Weights of a small transformer language model.
Size: 11 layers, width 640, MLP 1920 GELU, vocabulary 8192.
Architecture: learned positions, biases on query, key and value.
Training: a variant of Muon for these matrices, 997M tokens.
MLP neurons of a small language model. Each row is named by its layer, matrix (up: input weights) and neuron, and shows model dimensions 336-399. Each number is 50 + 12 x the weight over its row's rms, rounded and kept within 0 to 99.
After each neuron's rows, "fires in" lists the words (lower case) most often at its 100 highest values on Wikipedia text that the model never trained on.

L6.up215:62 51 54 42 38 38 40 55 43 49 52 71 63 43 41 24 65 49 76 38 49 68 59 47 73 60 52 42 37 54 54 36 52 73 50 67 70 65 57 55 45 52 46 56 54 69 18 49 34 41 53 40 59 33 66 33 45 51 57 67 68 58 55 46
fires in: "to", "have", "t", "götaland", "had", "he"

L7.up648:44 62 49 46 19 42 48 66 45 56 46 62 40 52 37 47 53 54 57 65 42 57 51 47 44 57 47 78 42 43 58 61 47 61 47 52 68 69 70 61 48 36 49 75 50 62 50 65 40 40 59 45 32 42 43 24 16 64 42 52 45 41 22 51
fires in: "the", "s", "early"

L3.up1570:50 60 57 44 00 45 52 46 54 66 46 56 28 52 59 46 51 45 58 37 26 63 47 54 59 79 73 59 58 51 49 61 55 50 54 37 53 36 46 82 51 25 38 67 51 50 54 48 61 33 51 41 63 52 46 52 51 54 34 30 70 44 45 39
fires in: "he", "which", "this", "it", "the", "one"

L6.up31:56 43 32 57 55 71 61 47 58 41 44 37 53 66 39 47 55 52 40 50 52 46 62 49 15 60 36 53 38 52 62 44 44 57 41 43 72 64 37 56 57 61 39 70 51 65 36 47 52 39 53 54 50 46 50 37 40 57 07 64 62 48 45 50
fires in: "as"

L7.up1686:63 45 62 44 48 31 61 32 58 58 43 41 45 42 43 48 52 53 30 49 35 58 49 21 40 44 35 37 59 75 44 45 59 44 64 40 48 40 50 46 60 52 51 62 33 73 73 46 81 56 56 58 24 53 47 59 43 33 41 49 68 46 51 52
fires in: "a"

L6.up1214:33 66 54 66 37 51 51 56 50 26 55 34 46 44 64 39 42 52 41 74 34 45 50 60 50 50 77 48 37 50 45 53 22 47 51 48 56 67 54 61 39 46 62 50 49 53 42 58 24 52 58 54 39 61 47 47 54 33 62 60 54 36 38 30
fires in: "and", "which", "it", "what", "began"

L3.up659:38 42 46 55 40 61 54 60 52 35 72 46 66 55 53 52 46 51 45 48 31 34 56 70 46 43 58 54 62 50 47 44 54 60 48 58 35 74 36 65 56 23 52 74 69 60 35 58 75 44 45 44 38 56 47 47 47 54 57 41 69 55 55 54
fires in: "the", "more", "one", "his", "its", "critics"

L6.up1188:47 76 58 47 46 60 52 61 51 55 56 95 55 65 37 52 51 53 56 43 64 55 46 61 38 37 42 62 53 51 41 42 59 33 49 38 51 47 57 40 53 63 54 54 61 54 27 44 47 60 41 39 27 42 45 60 50 39 49 33 61 53 33 59
fires in: "an", "anion"

L6.up306:30 42 61 77 36 36 29 55 53 69 48 46 56 39 50 47 45 51 62 57 52 65 43 41 50 69 40 57 32 52 28 38 32 31 20 50 41 61 33 41 51 23 40 48 58 68 44 61 36 27 66 50 39 56 34 45 54 52 45 64 43 50 53 54
fires in: "to", "the", "had", "not", "were", "have"

L7.up654:53 79 57 70 48 44 38 49 89 42 46 60 27 65 33 73 43 51 48 51 57 47 57 38 39 35 43 49 52 61 53 60 73 49 66 63 34 33 59 52 48 46 46 58 63 67 62 55 62 56 48 37 36 70 57 56 48 61 69 58 50 62 47 55
fires in: "the", "railroad", "a"

L7.up1238:45 52 54 57 38 64 68 45 59 71 68 40 46 59 69 46 48 66 45 42 38 55 64 39 62 46 61 34 72 50 58 53 63 50 49 28 53 30 52 48 60 30 46 57 45 29 60 44 39 57 48 55 31 43 66 48 59 34 41 37 50 24 41 56
fires in: "more", "in", "two", "one", "single", "three"

L3.up988:64 59 75 84 50 47 20 46 67 43 72 55 68 60 60 66 64 41 60 64 66 17 44 64 46 39 47 52 73 56 34 52 69 53 61 57 32 45 63 57 41 41 49 18 61 46 41 46 57 50 54 22 42 58 55 44 43 33 63 59 36 66 55 65
fires in: "in", "with", "from", "later", "a", "by"

L3.up888:49 60 33 42 47 41 46 68 59 50 48 61 35 46 43 39 53 66 47 40 44 32 53 46 51 49 48 30 53 72 60 55 49 42 29 51 40 34 49 51 35 47 44 39 23 58 52 55 55 55 41 65 44 65 45 43 55 47 60 62 43 61 57 54
fires in: "of", "to", "a", "total", "in", "from"

L6.up1597:49 57 53 58 43 44 49 38 79 50 32 55 39 13 40 56 40 28 69 56 33 49 52 38 47 57 31 62 39 60 44 76 59 28 52 49 66 44 31 47 33 54 53 39 53 55 54 41 52 39 75 63 53 57 46 56 32 73 47 49 65 24 48 69
fires in: "the", "and", "second"

L7.up326:54 57 36 61 59 74 40 48 46 61 81 42 44 46 57 78 43 60 40 43 61 63 29 32 66 35 67 69 58 63 34 34 53 49 57 44 45 22 66 41 49 58 29 63 69 54 47 51 47 43 42 54 47 42 51 53 52 44 54 62 62 39 51 75
fires in: "in", "by", "at", "the", "from"

L3.up291:66 18 59 61 54 72 29 40 68 51 56 47 49 53 53 53 59 66 56 51 45 49 63 59 31 40 46 37 63 52 55 31 53 48 35 45 42 57 33 43 75 54 69 46 77 42 57 63 42 44 54 50 56 50 58 48 26 50 55 50 65 52 56 33
fires in: "a", "well", "fully"

L3.up251:30 47 50 67 52 68 47 56 37 56 41 69 40 38 59 58 66 45 45 39 55 56 64 65 57 54 50 70 36 33 42 47 37 59 32 68 43 92 35 48 30 57 35 65 52 46 39 51 24 58 38 63 68 28 49 64 44 31 49 54 44 54 35 33
fires in: "these", "were", "are", "those", "into"

L6.up841:74 62 66 61 44 48 70 58 58 44 58 59 35 72 57 61 29 46 25 46 52 42 59 48 37 45 56 26 41 69 60 30 76 22 52 55 21 58 53 74 52 53 53 55 48 57 53 46 43 40 38 44 34 60 49 61 35 37 42 40 48 62 56 46
fires in: "an"

L6.up1776:61 48 30 61 59 48 39 51 80 46 61 53 61 39 58 55 42 53 44 37 38 55 52 36 33 52 44 52 47 71 61 50 39 50 57 47 61 42 61 51 45 54 41 76 50 70 48 40 86 17 53 38 45 40 49 52 33 57 79 68 41 58 47 28
fires in: "the"

L3.up203:64 56 43 51 41 50 42 25 64 63 37 35 64 45 39 51 48 62 48 71 39 55 63 42 28 48 56 57 46 46 58 48 36 44 63 39 46 86 49 45 67 63 40 22 71 54 38 36 83 45 34 70 44 36 60 42 37 52 74 36 50 46 65 40
fires in: "also", "both", "now", "formerly", "by"

L6.up631:39 53 39 77 57 34 29 46 68 41 54 40 44 38 63 45 50 46 66 41 51 55 35 47 44 55 36 42 46 51 36 41 51 37 60 61 56 44 39 64 62 62 53 58 45 45 34 62 33 42 65 57 54 47 18 61 69 46 30 51 64 43 45 51
fires in: "which", "but", "it", "and", "who", "that"

L3.up377:42 70 57 45 32 41 67 52 56 45 41 39 46 21 37 58 45 46 49 62 48 56 33 58 91 43 58 49 32 36 41 40 31 63 46 39 42 44 54 54 39 46 41 50 60 88 51 45 43 38 55 63 21 65 34 71 31 67 35 46 54 49 38 56
fires in: "and", "he", "she", "as", "it"

L3.up1124:60 54 30 64 30 45 45 49 34 44 58 31 53 74 38 66 54 62 45 59 59 69 58 54 69 46 52 48 43 38 41 32 46 61 55 37 31 65 41 59 52 34 59 46 53 33 45 65 44 47 56 50 65 70 67 43 66 44 36 65 58 68 54 39
fires in: "were", "was", "is", "are", "of"

L6.up199:34 62 43 41 58 46 52 35 46 41 31 34 42 42 63 53 35 25 45 54 31 80 59 50 56 41 46 43 46 57 47 52 65 49 53 56 42 41 44 57 61 43 18 46 59 45 33 59 55 50 35 45 72 63 46 30 56 58 71 37 72 44 46 46
fires in: "to", "may", "them", "have"

L7.up1239:47 53 53 58 22 51 68 51 60 50 60 28 36 43 56 58 44 50 52 43 41 51 56 44 51 31 72 29 50 57 30 39 40 62 40 50 84 31 45 54 42 35 47 57 54 37 54 58 61 36 50 51 63 57 36 57 47 44 61 38 64 33 54 59
fires in: "several", "three", "five", "two", "one", "four"

L6.up335:77 49 50 42 36 32 48 59 41 45 80 45 23 47 49 42 49 68 62 19 37 44 73 39 64 54 65 39 53 56 42 65 58 33 51 44 65 45 53 48 48 80 55 39 53 72 63 37 59 68 49 65 38 47 30 50 43 56 30 58 53 54 48 51
fires in: "a", "aut"

L7.up1302:42 59 43 34 60 45 39 53 45 57 52 52 66 46 65 37 65 48 55 55 47 51 36 49 79 56 36 51 54 53 49 58 55 33 32 48 53 39 49 62 38 43 61 59 44 58 65 60 50 53 52 41 53 29 55 51 44 39 48 63 62 60 47 61
fires in: "has", "have", "had"

L6.up575:39 50 30 43 49 43 75 59 30 59 48 56 64 54 52 49 63 38 45 52 52 42 61 62 52 72 49 53 77 27 35 54 47 58 41 53 52 45 50 39 36 42 21 42 72 52 27 42 37 48 64 67 49 34 45 35 60 51 25 43 27 45 21 55
fires in: "the", "s", "a", "his"

L6.up1387:70 57 57 51 35 47 46 52 49 38 76 39 36 48 68 41 52 43 55 43 53 56 47 55 43 58 42 44 72 51 47 41 53 56 79 59 40 45 56 47 39 30 33 63 94 48 13 55 35 39 65 62 59 46 53 49 42 77 57 49 58 43 38 59
fires in: "as", "film", "which", "that"

L7.up359:22 64 64 58 49 38 38 41 41 30 58 71 40 59 66 48 46 50 61 45 63 50 43 38 51 49 47 66 51 67 54 41 43 31 42 41 52 43 53 55 49 23 27 57 33 62 35 68 43 33 43 47 55 57 31 43 75 56 48 42 43 41 52 65
fires in: "had", "has", "have", "may", "not"

L3.up1818:66 59 50 51 67 43 60 67 49 53 43 70 42 59 60 53 45 42 40 37 63 45 45 49 56 40 44 51 55 47 62 57 16 58 38 48 39 62 68 41 50 48 44 48 40 60 52 47 58 42 52 37 38 44 39 35 49 37 50 39 60 24 44 68
fires in: "as", "while", "operation", "up"

L6.up1171:61 42 51 57 46 36 63 37 71 73 45 29 30 51 48 56 40 56 53 48 58 52 59 56 28 60 53 69 33 48 23 34 37 58 55 52 56 65 61 36 51 54 67 50 38 37 50 59 44 42 39 44 40 55 57 66 66 51 65 47 37 65 47 43
fires in: "and", "by", "the", "bp", "new", "is"

L6.up186:38 68 55 66 56 51 39 55 55 34 57 63 40 34 46 52 44 37 41 60 68 55 39 34 56 45 67 63 50 72 48 21 61 62 30 47 49 52 31 66 57 31 37 46 58 52 52 56 50 52 59 49 58 49 41 53 58 41 49 59 50 53 55 45
fires in: "had", "was", "has", "widely", "much"

L3.up647:76 49 33 44 39 50 54 40 57 64 51 51 50 34 40 72 40 42 50 52 68 50 58 65 42 33 61 47 30 51 50 70 51 52 54 26 55 49 43 47 78 39 39 60 31 53 59 77 63 61 50 53 60 64 63 26 47 61 67 40 39 62 66 32
fires in: "of", "by", "photo"

L6.up665:64 55 57 72 61 40 34 40 57 29 44 44 53 42 44 40 56 60 62 36 49 27 49 56 47 32 47 40 68 45 53 51 57 53 30 35 47 67 39 64 54 28 68 39 49 61 29 53 53 28 66 42 36 45 59 50 55 60 28 62 60 26 35 51
fires in: "as", "grand", "supreme"

L6.up991:64 61 60 51 55 63 87 55 60 46 69 62 41 27 55 51 61 44 47 48 50 42 50 41 55 57 54 58 48 64 54 49 46 52 43 42 59 44 58 75 56 29 51 86 59 54 49 63 40 53 39 59 33 20 23 50 55 26 29 64 64 70 61 55
fires in: "an"

L7.up737:85 69 56 56 48 73 36 50 54 58 46 84 44 78 31 46 48 47 46 31 50 50 44 35 43 52 58 45 43 42 63 65 49 59 45 55 65 75 46 69 59 40 37 63 34 72 36 59 36 52 50 47 28 48 45 29 39 45 26 70 40 53 53 71
fires in: "of", "an", "as", "its"

L3.up638:51 41 30 63 59 30 44 44 40 54 46 47 79 52 45 57 60 48 50 59 44 41 61 43 44 46 70 37 73 42 49 50 56 34 54 66 43 67 66 53 36 51 45 45 41 46 30 49 52 42 40 52 57 41 40 54 31 55 51 40 23 51 70 43
fires in: "and", "early", "to", "later"